python train.py --d_model=192 --activation="swiglu" --attn_scale=0.177 --init_std_qkv=0.0563 --decay_shape="linear" --batch_tokens=131072
MLP neurons of a small language model. Each row is named by its layer, matrix (gate and up: input weights) and neuron, and shows model dimensions 64-191. Each number is 128 + 32 x the weight over its row's rms, rounded and kept within 0 to 255. Numbers have three digits each. A neuron's up and down rows have the sign that makes its largest values positive.
After each neuron's rows, "fires on" lists the tokens most often at its 100 highest values on Wikipedia text that the model never trained on. A number after a token or word is its count.

L11.gate279:137118150173135071114184097161143178107107160114122140116107111125152078136089067114148103188168105119048141137166125156158133130095067167122147130153121064149173193124106136093062081128066146106141092140131144174157176110100116111193077130110101083088129155177157162105133187135113157108136160149163119162087097094174194103123147119083143077104106103116126180094193090111161143166098
L11.up279:137090092156085082082168083131140156111096207105117175134120147095120093102059081109091113187169072117093159147144104149129110139087039170110141107125098088148182171106097153076066116120074106106132106110118176157135128127137136092167062126150120089107130145153152133120119154139083166149158175149124143177092114106162167113128141125090136119121108099155151156104183096119189161159101
fires on: "\n" 67, "==" 25, " ==" 7

L23.gate273:128105133140176091100127133173151141111121086170127092128108171043224106107128109153125133180117144079125080159147113153159156200155102090129106143127109156146113162108124123130147088146102107114137120144109140125144131183200103107149129095085158129144113113120182113089132126125163168174060197179151131142104122125096136164063149101102127107199114086124129095114122114118092135149122
L23.up273:065133095131161095091116131101163132131168063072161119108113180145161108091129150127128082144141109121147086137139132105102133172071120198060138152127138152204121123163100115099129141116153112124107131154174147094120146094176141132115112120116147132114117131101150090097138137117172137107159082187146128164192130078111183128134171123117100130146105071150162147138146109102119077116170
fires on: "\n" 55, " " 42

L17.gate410:154097126069101073119133108201160118139141115133168092071095095126180101126141120151122133062173191089150151126143092089081128093127121113183159072166095080145149146184136118152124087120156127114111188158124137154166154138083147184107132108092128184129093185122150122124098107090101114136213102139138119138164115093104210065121143088162193130161150148070113125147179149163126151052112
L17.up410:170177116100085150116138099115104118123102122152150173163092140071085144128135134140071116145120141094121130132088079126138140168114095171144157086109139106123167148079074087192151164152167105091123152117118063079145140148143141126119106150086137097155181125150139129189130154187166136101159124171063093183113123112178107078132129172136150153138098144127158113125102116169128162140137
fires on: " |" 47, " " 14, ":" 7, "1" 7, "-" 4

L14.gate459:066160162138092087102137187077174091116106144192068180143124109142156140087152131125116166154098132156069154128167155165163145111140149177142099133185116138079085131127085136088118126105109083101097121132122074178107100126092104103090124190105189184058166118141057155122133108125125123150143192136107169106106159144097119168178079114106139116082131126129118089185139136108162116090168
L14.up459:083150127157069074118102093110157166114160083151111159132163065089192150079097154127159106182108094101166146142126128122136105168116131136126157130147148147121181073122113188124146137120126205123150113107169141195117156109093146120120195101121170170088138120058085098115165136080126122105134131132112164112174122108122145146124154066091176149142123140119179096185149118126106149191128
fires on: " was" 44, " is" 35, "," 18

L17.gate295:117139120082078082193090109109087084166132176113074163163183100160128104112172142085125138137098141156147125158086134117124089119127151094145135134218123088163125121126169123110126096139109148119113065100117138206106155097142112123149105140101143118157107127132095139110120129091160141094086163188130159143090158101116134182174118112105170077146139171185029113121174071133159160122098
L17.up295:134190106083112172103164098110108176132111096026137110107143127138108108138157147133147151090113168191086091116146107108158128129112143110080184106130062153104131136175148136078144132110054176137128110107167098144078132107168133054076084162151156171123099129162096120170129169181135154192111183160109142147161158105121100156172106181162137158098177077129135083093121124188151129120103
fires on: " and" 30, "." 19, " to" 7, " " 5, " +" 5

L14.gate402:120051118135167034095120162145103156099103152126116176100120162086160130138149138133112111160136187117075126106125100175084134144155140129088112181105160171051133147080129105105117148159171139133097116114076161130178049112104162135102158132088154167129120117151088161142116058117104132150150193125168108169119132137089087165119131139119165132124143127059162077158079088099116177077145
L14.up402:129154152139112054157131127163079087119071143155136086076151145104137115141121121112094179130134131130113124165131187127168146146125093112126073147066133162146184039195096180100112154145135151156181130144116137109167124117133096092101161195137174092083161138119138093076149110073108113130096113136098083119201176147159164135145090148129138100151117096188159146142144106118133109117095
fires on: " is" 18, " W" 17, "s" 14, "W" 11, " was" 7, " are" 4

L18.gate200:090088069138065074049089111115148168157064148106134108144125143125136125145124110131123163101145197184145141094112136154117084125170164123100167119161144142112123155124161189125161110092073143123124128108177108182097178121185109092131061136105180148146151187125139133141141146128162120106168133051121100064136113084148124085116122169132096143139112146129161136125135141123102065118164
L18.up200:124057171149072137088141117147086085128154099174097122177117107212130158161082173120095138106142138142131168158118152143124188148071100114129138086126158059144127163105143112172119114111188135136103169121126146120084140118177156151188150080177155099113096138084171120104141118098124121208086122185073052146139151139154125114137132133168150098149156113131142092131152136115106092149158
fires on: " of" 33, "f" 14, "st" 5

L18.gate487:173123080150128179150122157111099120149144160126140147100169102115077139091112160098144130102127151054140184140129175156104073093068158117163156144116138162107115085136105119165080120137123132142150147130148164182177052116098104152156160132068078127115147152179153117179122148062152081101116113142081100118105155133050127121130161103142113163099106094113163080166140149132138174104131
L18.up487:171130104142112063114083149112157164210153088129096109152125137151095149126158128116108086103086093115181135090134137184109164138101113180158159135191088160135135108084146120068065141112111146153127078144178156148141111097156149185100075123131138087094117116138097073170133099080105094149139246097131143125173141056135147150096127116137156176139129140156167124106100154122085085118116
fires on: "2" 35, ":" 19, "th" 11, " such" 5

L14.gate247:112093158128203162140117089160158136115124159136105183178111143138122130073113142093122096089156191099070056107155173160146086106139114130087104122147103114140103123082166219093158062153116144100106180130139110154177134156144106132130130169121122123156140108149107128141095182124089146141119170133120099144104144163128127165207160059141159158114094085174104091093122128062092148128125
L14.up247:096102116147093145146097069098141106093081120139153133146114079092131082098116129140135052162106141115076116095098107152103089140106181121145152079169065086201166136130132153143061116102149113122169145103126135136146220172155097145079175234148108123116110167172107120135202107059147157130080133104125123174119144143145142142089113162213117149113133134117103135149176095030126133165060
fires on: "1" 19, "2" 15, "0" 11, "p" 5, "S" 5

L15.gate543:075110110138148135120162200130087162105157153085104116098114174117146116102164096184131168149120241188095159133112166166124140200157121066087080156155116188150120138162096096152146154084121111164129131134064119157116145128065123076071174110111173144080140123097075141135129078161073119184123125079107162138135070113130115141132120142115124131123110088114092114130131165084130156126085
L15.up543:120147117157106097112152152071109175135145084134102121114174120142166133075125110140164113093105154151119147098100140102161131123085149139080133096129108078181131130106167119141099115091064086131149107145082118112121119113071122194117193138123123117095156100129166169095091104119061072156083149086063158137188183111085191111174204168149148139170132086117132133145127104116106054203098
fires on: " was" 34, " were" 23, " On" 11, " on" 9, " is" 6, "," 4

L19.gate184:096140127158075054152134117137150084135111138124066178160126144122102113135160086133148126094108147179127100102122130114108131120135074086172092100141068152097129097167200184090131149155161121139099118154090141098101177106124115087072110120130088158097097156153045096099106123126122141120107111183072160136156104093064110137123107114205126170086116143119138175166167053090150064202096
L19.up184:145037136155116090108168128146186110146156109158085080112178131111151118144140130167195154108105137120116104143134135088106167141027070125121120104165100143121133159179130178134115080125198107086092107137093147078111125108154133164110146165080156087127119090112133219109096130115115144134080098122091129186153091093142161144091159147083183176169145146104131171121137124111080078068136
fires on: " with" 44, " contain" 5, " With" 5, " was" 5, " have" 5

L3.gate352:127178087106107093182125137089069109132070116159104124198099106113151113139131098109144170182149101107141079144184158167152153099149172116184126125085161200171095139163097161191148120167079166109116133112131142158165128116117161132121115144136099135124118131151113176094191213163135180125100115119145141098168141129179153127088078141121132152161159128102056106110107158097140147099092
L3.up352:119143157074103161117148158160063122106149130119148120140165091090154171141135135122130169100165173141149151179165162120074128102139166116146164122105145143152097094146113071109157145150102169168144126183072121138159091160156088100128135206126122105093160208134170113136148074068126111052172083101133108150144155109086146073122221125142131126148101137122109163098120150181088099147097
fires on: "ed" 56, "ing" 30, "d" 6, "s" 4

L7.gate266:165097093097169102181142165128101208145113110140109131189173117099081120176135153134158176182128112131105127129128140176088100141148099154144172094145094087141130119154066102103156109183104142133120131056092120129145122120124114130126157135083108068109107140155104122121169133093151165144165087132184063094102148139089175105173127151156122139077133152152128109118043101119111100155083
L7.up266:116119066105130096150141140066123153175087071141108111120112146111139069159156149118142171199088126182089112144154044173138107086131095110169119121164103115100137113133080115084157115108086160145176137124200110196130091105111161100089077167109126079111085130155103120130123226102126172150112176134169095111102171098172145109134162152099121098162114125181112161116116114108091127131160
fires on: "2" 22, " Gu" 22, "hi" 17, " V" 9, "8" 5, " Dev" 5

L14.gate368:163184153149149139173121166103149072085141153112115130088102125109160162092203127132179119129128141164125106146117180117124166105158089081117178103085119136128176096140153071165145079109116073128184087186203146113142115118147114130139099153125154117102100088126110189114149096123155125172108074115077141107132154111101119189149095149154169141123178078175079107126189109172164142171124
L14.up368:128083058141148156131123102171146096086157202133168128099126137130173172138101077109115185177117107126206137197130126151047131113117120095120168156139103168137129150093069104153176139144148087101088142127144110132043179090132113123143107114096145178095141099193114166071171089175110129134053108128125114128110134082097152126143183138148151143067123167106105073163096127135138044141122
fires on: "-" 57, " \"" 32, " " 6

L17.gate544:083105122101109118085183175129077149141130143219170134166096083096141121162092127120149130112126101169139103161070136124086147202098125127111092047146088102058082149144128155170126122116167158099096143131110107147131138121155128161028108107134159150092144105100121149133142161163104136085182111058155118104130083137152098136148186131101151094119088095096170111150110106164134105156098
L17.up544:179080095134121075072153158111147135134103165108147128167153109162153104138125092111088129145031162141106142140063130112127130171132110153164115148103137132090146082101098115165069116153150130140172146208163154093066114118156115100080098105134097118157130161131145087122088093098109157116108113136133119131100146107143177060174131128112113118165136136107153114162102100169190083144122
fires on: " |" 61, "@" 9, "\n" 8, " at" 5

L2.gate541:136145171140114087113150098111121125140081104104115143145118079141129151149114109151069200186134181147151130138137132120139158159121096085150102121140086170182111095065097151174097110130154081175143150148073159120106119111147098148153118162188131116099183110124131146142174163112187074111169063097110172074121158130103153122145136166148163139186159100149129078119104181119202140111092
L2.up541:100129123104120145169142101134168059113063125126088090101093085088214094150191140113140129111124110150109109098147171079114159135066039170125179148190087107151144132082144187122115063118131172110155157123120150140111156156138136117164177144104123173075117110155097129143179115079130133133139078099110134138151102119117147089073128203123181122183169137129135092109118136131126114122157
fires on: " No" 50, " Women" 16, " Post" 8, " subject" 7, "No" 5

L14.gate313:122135108137072137175194116171155124197121158113110112087148113137109087117189088188112194117145197075172086108104144168093155125122143115163158097100109112143160107095128179116173073137117076123050161089186131117078162085134143080143093119083145132138113117210158119100120081122078164118065151109087081161113139103174104127114125105142139142140104130100161124115204098076163148118117
L14.up313:171099148137073163112151127126137124120153180125151151107082108104125153118072097134110123147129141133120086111147172159118130066062066109091113152091095105121197146097065145130110156159171094159035072152155164113153093108187128136144168140154095070163114121082138150106107131094138170146148158105157114213108107138089111130141085135123114161166185121100155166135149078152172097144115
fires on: " with" 32, " to" 12, " With" 9, "Despite" 6

L14.gate419:103150137079104070114169079145176125129207032177107159158168125128138139133133117131135103130173130108150054104149175094135108081174161111096175088172139089118118121122128197039115074113130142072120119167090171097066150091110144106101143176118143062107116113124104129105120170140109148120119131176115096101139175118157103100099142190139161172159165133118135075169104154156148121128073
L14.up419:105167107133149081187064127138139105089119152140119169104158149168151114178087126109136145090141134151107072155124121098135104109050140122152136112137119091181099084149103125166114086100129148110083154162165134074142106134088123086121177147152090145101078119160140197158143135109130183128168129116146182146155152222161148192101131132113146115132130123137148169190185160061125059185045
fires on: " for" 45, " of" 14, " For" 14, "N" 7

L17.gate78:138209134089116119149183135096122139193090194145077171131099073114090161117118097061160093162111122109145152104123174139114162145119134132115120180094152068140079167168111138132155103110070168140056110133103168118069136104119218084124126125149155136154147140117149055128127160159170121121099116210123057136135154121110149174094139189127142109134076082133141109084121085112180170151140
L17.up78:087112149143133089126104091155187108138064116130080153149152099088177109163122129133134136105132163125127117142041096177175118079124117193093117194106176131205142122101141138122091083127084168116085159147138123081149096139103155106127133195102091107118128147161135090221155087144102164169150103157160142211117138118133137187122178085142060105229157094106121105126176080144145104158105
fires on: " at" 63, " of" 20, " attended" 5

L16.gate239:126137171132069122117142183179029109133109156125136210151100100133111118096132065140123142149080130154144184069142189115117129115127096132090147151140112101145146186134135118108171168126127120119113087068132167056092123086111100139144149125107107141075102174145128119116126131103182144191069168110149181077136159140129151206125141124131169145141050109102142042138107085099120132150085
L16.up239:127086112126178054106176121137124148197113127153104148118135152127145068129118081082097113120086165065163201082135084150160144141099062106147137170153076113150135077056130154101128159084151151115105102148150108126144120138110118130098085162041104068100151139097122090105165117181106171196079192146117191137090165195113112134139137125108142137142123178117095088094156136076174122141127
fires on: " from" 26, " and" 23, "," 22, " of" 9, " by" 4

L14.gate170:048103117140098193134139124172041146134146158120166142163118106045150129102066149187093145128126069131128155141075181189173118142118084150125160180157120162131119154168115095160161141116131169163168126120135127178131117104116144109081108161157139104106112153128149134152186153161072094081068157183131116189110130172093142136143097155123139109049167173158123169129154164106108149152122
L14.up170:099123064081189186091168100120156178093160142148108089136123100111117103079147131111173168154202112182144087092096170082095130137123129114169118150113163129078137153158128114104110138146088158114113193201164136142099145116102145140103108137101146147145105204075124104114128157180150116161112112134143101032129101096185116110095194133119165103092126126108040095123081141073104165113047
fires on: "'" 27, "1" 13, " =" 11, " (" 6, " July" 6

L10.gate449:102117152071145101128117095117019108143146128118087112112090135082150126189122142128070046135195131142130165128042107189070163130119098126093088117090133104095124106151097120163140158107115099151111068137141045126101131099095095136122134157159129159144099073132107128093149121098152147129118152192129113134104104131100186127042169121124156124085128118156123142117152135108165126123104
L10.up449:115166083131072092088179142135122088170148125133158084147099141159142161121136128100117104163118146169138142122101095088174113107192115142094158116089180129106138127128107119184088129139149153125123114128106101131120163124123122126132103051176116122130095099134226083153107111171095146091140083106082101137080108120084147009048119125085085148172080157097109115090113121159113123146109
fires on: " \"" 17, " or" 15, " at" 8, "po" 8, "fer" 8, "\n" 6

L18.gate448:121089118172180135132092153137182132103076096086148081154129127125136135181136145126131116074086094145110070129137139135150156147106170144133097118159147183138067150102162171081107178137160119104069168097199152164099158155157177137139175173125110109177165130146117155079111058122152132227074062151087078139140120143075088172135115129080100154126112128150097135095158145156127116158084
L18.up448:088146130067096099126176125133119117062148101144069148125092139203133177134106183177127157113070134128051102142108122120091159165148143170140113076169103140133104125085142154140144130088151136095111123113166185165141095163149127081117167126093158147118110157125095174060155165128186134121180090131157136119109144105160161172119116115163120166085137130158099128132169190106202129114155
fires on: "0" 32, " " 12, "c" 10, "M" 8, "ă" 4

L15.gate293:152042143153140133105112132105108127204117151100129127117136197157136130140110048154174174158132157119170151127105110161142150120095096108089152122152154152109128074130138175145134139078099150121175171124160141138177113134141125170167091089062138133174162127143144178164141161096114130123103122138150089143079104117123119086144161136121111128191106177074206085076164161185118086128144
L15.up293:172099119127120193098115161095088100130086139126168118156155121129143125152132138159185143107121165165150069122096131135152112155099115137159130053105129075155193186193141075145190118117123149183133114123150160097085124145131177106188057159125141121116110119101128118091126128138147184099116145075112056113127188108168076178181137137104152166116131139158104110045158106056106098110103
fires on: " of" 49, "s" 18, "%" 8, " years" 6, " half" 5

L11.gate460:167050090188109067124115138142193146143114126130080153150134154150103116116144153094128152134161092081109116136144096161147192106143177148157163149128150114144133110139064141110118120108140160170168109148085113133140164125190117091178068095084131103146136164128179087151150157084151047163161103171156110132043100122176115111109103174148157098114114139127141161094148100132128147127117
L11.up460:120097154079088106163097138141111135172087185163179122118125108138138120100103137161152136142119088099103178143144130164193158136125148094129105161119125085111121184161112116100100133157118125135120132119111097184112180057148151093100094151095098096114194127172132181146093201140177142153128162162184186132123122174184141132080153087137157089125134100109094145141148120140159137119223
fires on: "\n" 67, "==" 25, " ==" 7

L16.gate261:095115119127165157124156196151144181164129150105080207137140095143173119082134155133175109148162136157158082125087190188115129098146145093122093130132122150128099073115131162102156189176152173110124151085129110168125100104134166145085142121149154194165112075160132151170144130109201161117131049157116060128165153094124161126131130123216143113150103112121199071096152073077137173156072
L16.up261:181139107116114107150131128096149092168109114156094123112131126122100116189138129061098102086106204136164110166147130157097131108111121104118140129191086126182134080079139145134145130066109180133152124090139142156116156169167109088124167192096130113133139175100130107114134160129121161213175173138101131119136138112183145088138117155115161189165180149139155193129118080083103116119113
fires on: "2" 100

L14.gate446:152115140142207178118108166087156141142114147142091213177157114086086191127177102093192172137105121180111093157078179127134109107110075063112095135083106099134088136146152127118156169137124127169121142169177079191156167117126081087119079165126098101161085109122214118169141126116082160161102171093131116100150072124124133154165125158153139179140099112116139111110116068142076129176153
L14.up446:115100092104130115100133161102153096158076092102161122165093146069163153184153117164109107125152155167188149174113112147155110147091182163090135105171078179137108146058143089105181203086150121130141110101131112130074121163214124106077149135097095119144060111117118127165131161150073124183137212119176100168160206117114159140109120071105088161124140150117195091140104140133159158127106
fires on: "2" 92, "'" 6

L10.gate54:103124097105133132140120105079151192123153146087143125180153162134147128144139151116159153134165104093084111185162163098103116070111137121142144118207095117144095113135161091185102088110096127130129145129118168223129171073103134129164104151165069152121125181141173178190110136109052148123200155102139140127101144078077148089084103052143090111127125174134138139127119169112161112116162
L10.up54:152122124110127175122113170116119166104117128141104094168107120128131110113118149177082122129118100119130108177159081128118035098160139106110184180143148101174124082103161158066137083105120094118116114120114088138144096097209095073117113143141157162167080163157118113123116126207157124135152136207125097105146140174176113144095090196116155147100159164120157070082089167131098139127104
fires on: " " 33, ":" 13, "," 7, " +" 5, " Label" 5, "8" 5

L2.gate102:160143061094125148128127162151114103153092199142141127120188157179143097113125179158130130117110172195128079132135099146156216136155160120108143107140140100089134114080163079112126157117101099130109152092195080144164136152110139131121132109079158088182141107079159140107151122105115153165121158177126121138109166096119119088060081127092073118107168148157129165132206127082098089103117
L2.up102:138099114150102094111107074164154118134130163112108121135149146149123125147105139190127150109131108142172149179179100155051154128156104166054108102134113161138136181139117124129068129106118089066071129148151101122150131178122155109114162196159074095120150141054185160161157065134127112143167085138107142090067142158110133154098134104158144107102129157201127138099118088127132117131093
fires on: "e" 18, "x" 10, "ers" 10, "in" 9, "vi" 6

L20.gate436:134146129065136149107100103121070103110082088107116172119085156143107102090148149095088109121163154108123121175100079186130150145150116148112145118178134122164233141131114157169174176135077147138157142102166138099149142109124074109109127088148172102148114138169096107109149148178159109184159151149088134115114098232156121063154117174091100089155144145144077157112178098182141076098064
L20.up436:149149125107100160166134078147125145155203081139209111131101156169137111121138133095142146082129191198123122137123219144170118102114083132158128173129134146155139138106137170113108164076105182094177114132130138133118150144133133112142092099153113164127093147165132145147148158123147127114110186112160127194184095184089052141141129125153136108170109111086130150168146118104089178068099
fires on: " re" 43, " Re" 14, " as" 8, "\n" 5, " he" 4

L3.gate345:131110098220147073151152169174137157107162165142139144161142139145135091151139123093127167135183176126128091155104108081172104102139186105084187169107149169092164149144117170134122121184121126132165110116187116174134151111217095100097124150120178162158131108119121106097184131135187102180151151115082153098116148107112109123145161167061131061146153149112161104111094162105128119074115
L3.up345:069113247113140109199116125115144114090109144155104156139132060130155106160090132174155099121108109137126172148119110176118114129114128098107136055179165130144175125169124123157103105090127126175160136124142148154125202127107132121107140114133130170123151172145135151152164085124098123172092111077169108157113117109141158145065119164125104145125143133143172122204157175192136124175147
fires on: "]" 33, "ly" 30, ")" 16, "})" 5, "ing" 4, "\")" 4

L18.gate95:139125144179101128084128162083105171131105133168136163178118118138107154099087181116153104183175134042154149141173166138178128098130128109142055139183148142137129134118143120110113087117114099143160138124160088092095142111088139148117156072134161145099108100087114177089105094073145175115144112144137171196107170154099120093165096163151152095158080138059142210080151103161146148057185
L18.up95:176092107137098154158139181085126164153106105154159083091089142114131085131116104151125177137137084131139139154133169123175104103145142094125055164144139129118193164170192099109136069140110123176108042162105124123079128130109051140204094179142151108129107116148116125129133108108080125085139099087161110089098107102101124089125111131196126119099038119133116153096145122106127159166106
fires on: "," 80, " and" 13

L15.gate216:105129125125154103145164121136165094137121118110180129085132080102126122138196106124146100088111094122092071137109106088142143141136075115176121168172156151157132126103151138110132102100096139081143192146146156155177098156179158136087086130136067142167134114184121123207188125083116070120097093167101147104140156158123130108149093130143198110113087123156124122117102135074140152077120
L15.up216:136109096184170090079107063147162159138124170133190111179178145164125066126091119142115131155065116146074116136155076085062159092158075127140133165179148113117176177135148149063081147149107156117085107115093072156148109140082108139063136118093161157058106126128090134142138136110117173112123065146052142101123139124107126139104137133173152161156126180130138134146204100151102162194103
fires on: "s" 31, "le" 15, "y" 6, "re" 4

L19.gate303:156107137107132151134101139075132201135092114080125098116135150145159141133144123133182059138142151092191120164173153152184153207167074118123120140121152156094140175096104067093122121138163103105160127142149168120093127114157152068136182146143145136179109152133175130070155145144123092157112108240132121112108138141097119130141143150114136189136127135161090081077136075104228091169115
L19.up303:129124065137125151138143113107121151125140139165171125074111164149152138095106091040166125148125161131078165110138197071166103130133123131154167121137121139107071195134117143041168140102157118126116109131164110108139176103147135080160187126096114145169135103179111172093165081139158119155106095154067079117069126111131163113140144172090130161097121111196100187103141159084189026086106
fires on: " " 83, " (" 4, "-" 4

L12.gate109:118121105070158090114165108114118138133132170145143128067169087145130187156117129087153165069176100142086110122100101084085143138119080151113110058069164135147129177099106103152184120075154195161120130129089137099130097154140175137162131151113139123084126140118064125146130146131102165133089086169135133143100141123089183164162153158090134095142092092084091109101083205151145174153089
L12.up109:109103094149171054118115082162142168163115092131113103147147053103067181141146091144141143132155134108087104125139162099142135079075114113125095057103102145163115097107124098153114136154132143093132102111073100109140162104110121077114162112149108114170194122131119170131138120138137152154111099098140111192104094094170144151079167086109103162206115069160118100060096157189138158136166
fires on: " at" 31, " At" 14, " of" 9, "At" 7, "ed" 7, " won" 5

L7.gate258:079159132157080119127144116137154088141144123073189129158137139115122215170118113117135132112211133145078128120133201105135131123107171123130135130105159093113103150133096133133170075121116158067140194148042177143090083175109120127117099143133103119133072188101162139197102169097160103158146050163130069132092143092184127106157092114118089103156100158106110141097157126142167111126119
L7.up258:123095144089135046153107152149114090199114105105151114131116147011130121092145211108153122171192151128096146118119119173126144095119119164144119057135146124138093130137119100129104098156168133092127139151087177069128133145108154088097096143143064082161100150146144122126090135113119175119073097175088115197087169075137171106126110141147123083139109109076093121083188108170117127172127
fires on: " at" 28, ":" 14, " of" 12, " for" 8, "ed" 8

L17.gate188:120087129174111103130167165105119149131145139166142112112090080100172152109085150131085107180188127092163124135187090155101160126124112083114136095190073150120100132117152147088113136112073093193157153148160120073157095128173111184128136108131169150099127119125142121094119124149109173117164116228065143161133112144129120080159158116198171165088133101136119151171131144156094150098116
L17.up188:143109159157118117142142073117093122079126137168121131147114162149143123101124154166176153069151157164132150112116128111184114157133097118082157150126162149172137145203205127118119123096191089103119101176125134162168127145106165099164139112130142153077113099140106133138142119063113140196141121117111099153177108064140162165134121110169126067121057107119105108117136206148116151146050
fires on: " did" 25, " would" 12, "ly" 11, " and" 8, " also" 7, " does" 5

L12.gate29:137151064112130145129137118098126161140088166131085125055139145183087147185146156158191119189146118125135161141117091087155146158069067108079164121092119083099117094172115126102154173129107077099176162144086131124130140168121154113127116167164048110151102130098107081116137117140075123148130086129130126104067162114103131180144174129034123090109122101136140166109129123163193114123098
L12.up29:114116116138130078152162087101185106237084134137164153160101111135093153115132124130184159073130098116137150172142142159115182129139105128139117170144115153167124117168152157113136140182154089169114130091104135089068114143153194106127074102140127162144125118139165076151146117063132126128142078103138115185097174117092145250108142129114073205142099105099139088168150157113168122136076
fires on: " and" 51, " of" 13, " or" 9, " from" 7

L12.gate25:151155110173120101056138078151187140121143196075148089103133143150105140155176124099138101179081157120137050157097119120112143144075080131147109132140082110154153154163104163096107096129113194147151174099136124056153140155106092123149093105154126103117157122141112142165178147142128129156143121140170053134085071141086126152139128075118123105164080111082194127106136144194107185120154
L12.up25:143141145096072119093102144149094110120063167114135192128087086109116168082125100126169173107126164161111149195097123176110124096095132122130129165105078056117110118081132118063104024113109090167093164090150163137124162117087159131121103112129115126115143131173214169147157190154129148078123122121134157084126113083174137166097105114150108081139185112150144119156141079145103157181122
fires on: "==" 41, "\n" 33, " ==" 20

L4.gate449:135096080147116110112098151080094133091134070166182145144150124140122178128096130149094192136133072058154172159169128124160152044180141097174174178110122158089128145094115082179117118129095184089123131148177135142166151107122173122079074175126093143188088147145119095107122117166142137125191096131125106090106123104168089138115100154036161120114078124134120086142149062095126077129132
L4.up449:131157232130152101157086162115077114109132179163092097142165068177162212132129122127175117145087105167134093151175104162125143146147093149113156143110122167185152127114166092123151102163131165188139129169121136202153183173198185165178095143156152129100137139148081168129112105117119149147146136084168119134147128109138126196135153111095128102138141145063074100169156131121083122162122
fires on: "ly" 34, "ed" 6, "ot" 5, "rate" 5, "ing" 5

L4.gate27:066113103134105069112156126159142074135125151193107115101097104116180128125118175165102097123102134126104123131124151163130197105132098085175161114125142181146111091063084126141124066140185097146163172187157134080128083129203094136166152179122121086149106162153098163125150147144141138140068165076055150179098142165129147140071042109066148100144145124111146112103096091145150074144087
L4.up27:068149174130069161137089121086153116156132140119080135099118121119144130102136112173184088123169155110183086094174132107177176164117133121164173144145044083127128146132087213106091126108173135155072160182130112114132170162086112114157138087109165089194151172075147143215227087095146137153120127158130119130132081175140163093117112152144137142175111141106124121129154082103138113122097
fires on: " No" 50, " no" 15, " part" 7, "mb" 6, "No" 5

L10.gate323:153142112148110160128144108176145126111148081205132084101110120166095143133085132026117153185133130151127119069110092126111170125189123138109158117157139136163069140133167225145136044188108135171161157135102166141139111128137125105153129094131118144104172161148201112096148098181039132141117199155148157129154177101067120154104105110116117104119165113128086061122123123133142113101139
L10.up323:164098186090113178202181106137141159085107137132128109128089119068139117153185100106105133056083168167141130166096143144092179149147099187143143135144160144105083076161129113118161088100112152134191143168142141088120136138101167132119110138069173119031115140104062153153080189156072103115154131105121096124143119099123138167118078070107065152111120097085091121176159126117133118157134
fires on: "0" 38, " in" 10, " London" 8, " million" 5

L13.gate38:061128124104172141081085165187093161149087077199095112131118082132123106133102165141097118113171112142108140164080165218170131139102169151122108150179140146171179200144169119120105096188149133145097171092111143151104126162125113123136099132127133083095060143150130207138139139140118145147150140129102113125150152151042146131101117135061160163100107166119168140142153077134141146135123
L13.up38:186132072147141116174183179074156108128125139128107150171130130081076114080159134120109111137088174113147137155141186128073090163114130070107161103154163089162083155190124075186117168144093207120130134139109133110081168155123175088092078114086129110133211117113108120113194160113141106086188138174165126126087108138109126154118136056116196126091162083150064122165111146141123154119142
fires on: "1" 19, "2" 17, " (" 14, "." 12, "3" 10, "4" 7

L3.gate23:113160164123130101135180182120161158066179152137134074137118142134150126082087162131153101112155130146099161125119105153116140112100145138164112189091159072133097149169175095111072151123053072124133085117117157105091151163136120044147128149104160041133137161148073112126106137050169130152146132170114125145080117133129169109144202175119142102112154145102144103156102111137088143143077
L3.up23:115131135084128154125146117119167167137110117059192140072042126150175143087095102135151108153086147106073155142144118161075154127089137148149081128115127071121165152176185113123139150138107075101167197090122141118117134158145133091123111126125152139091125175136114160119104072128119155163179096110109154114128115148127108123182122169102083084133144128122149066153144134141079140193162
fires on: " =" 15, " Label" 13, "ow" 10, "″" 8, "-" 7, " ski" 7

L17.gate57:176201140050129118142144096107094156093104065100127155094122178092174134103128175134099115143138139148136207160129150134166123088124134136169130092120163132128124138141188109067136134135172176122171156119134143121127176095121138188117118130163189167023128135152093128144161097131138097178129147060124063150166132124107085144172186111114137166126123138137063173119175168150128062134083
L17.up57:126173106140127101128108064153092174108129163123151116106158111109146102127148158138171114139098161154126109124085084183096116167110093157165121154081142098110163148159192135123138142127089096134181147118071139105076150102204113145143096183140124121156185110117153147171148079123143134078169118096162119188168155157118134073103089181115137148167095018113117132150115104087189091060102
fires on: "\n" 30, " co" 13, " so" 12, "re" 8, " re" 6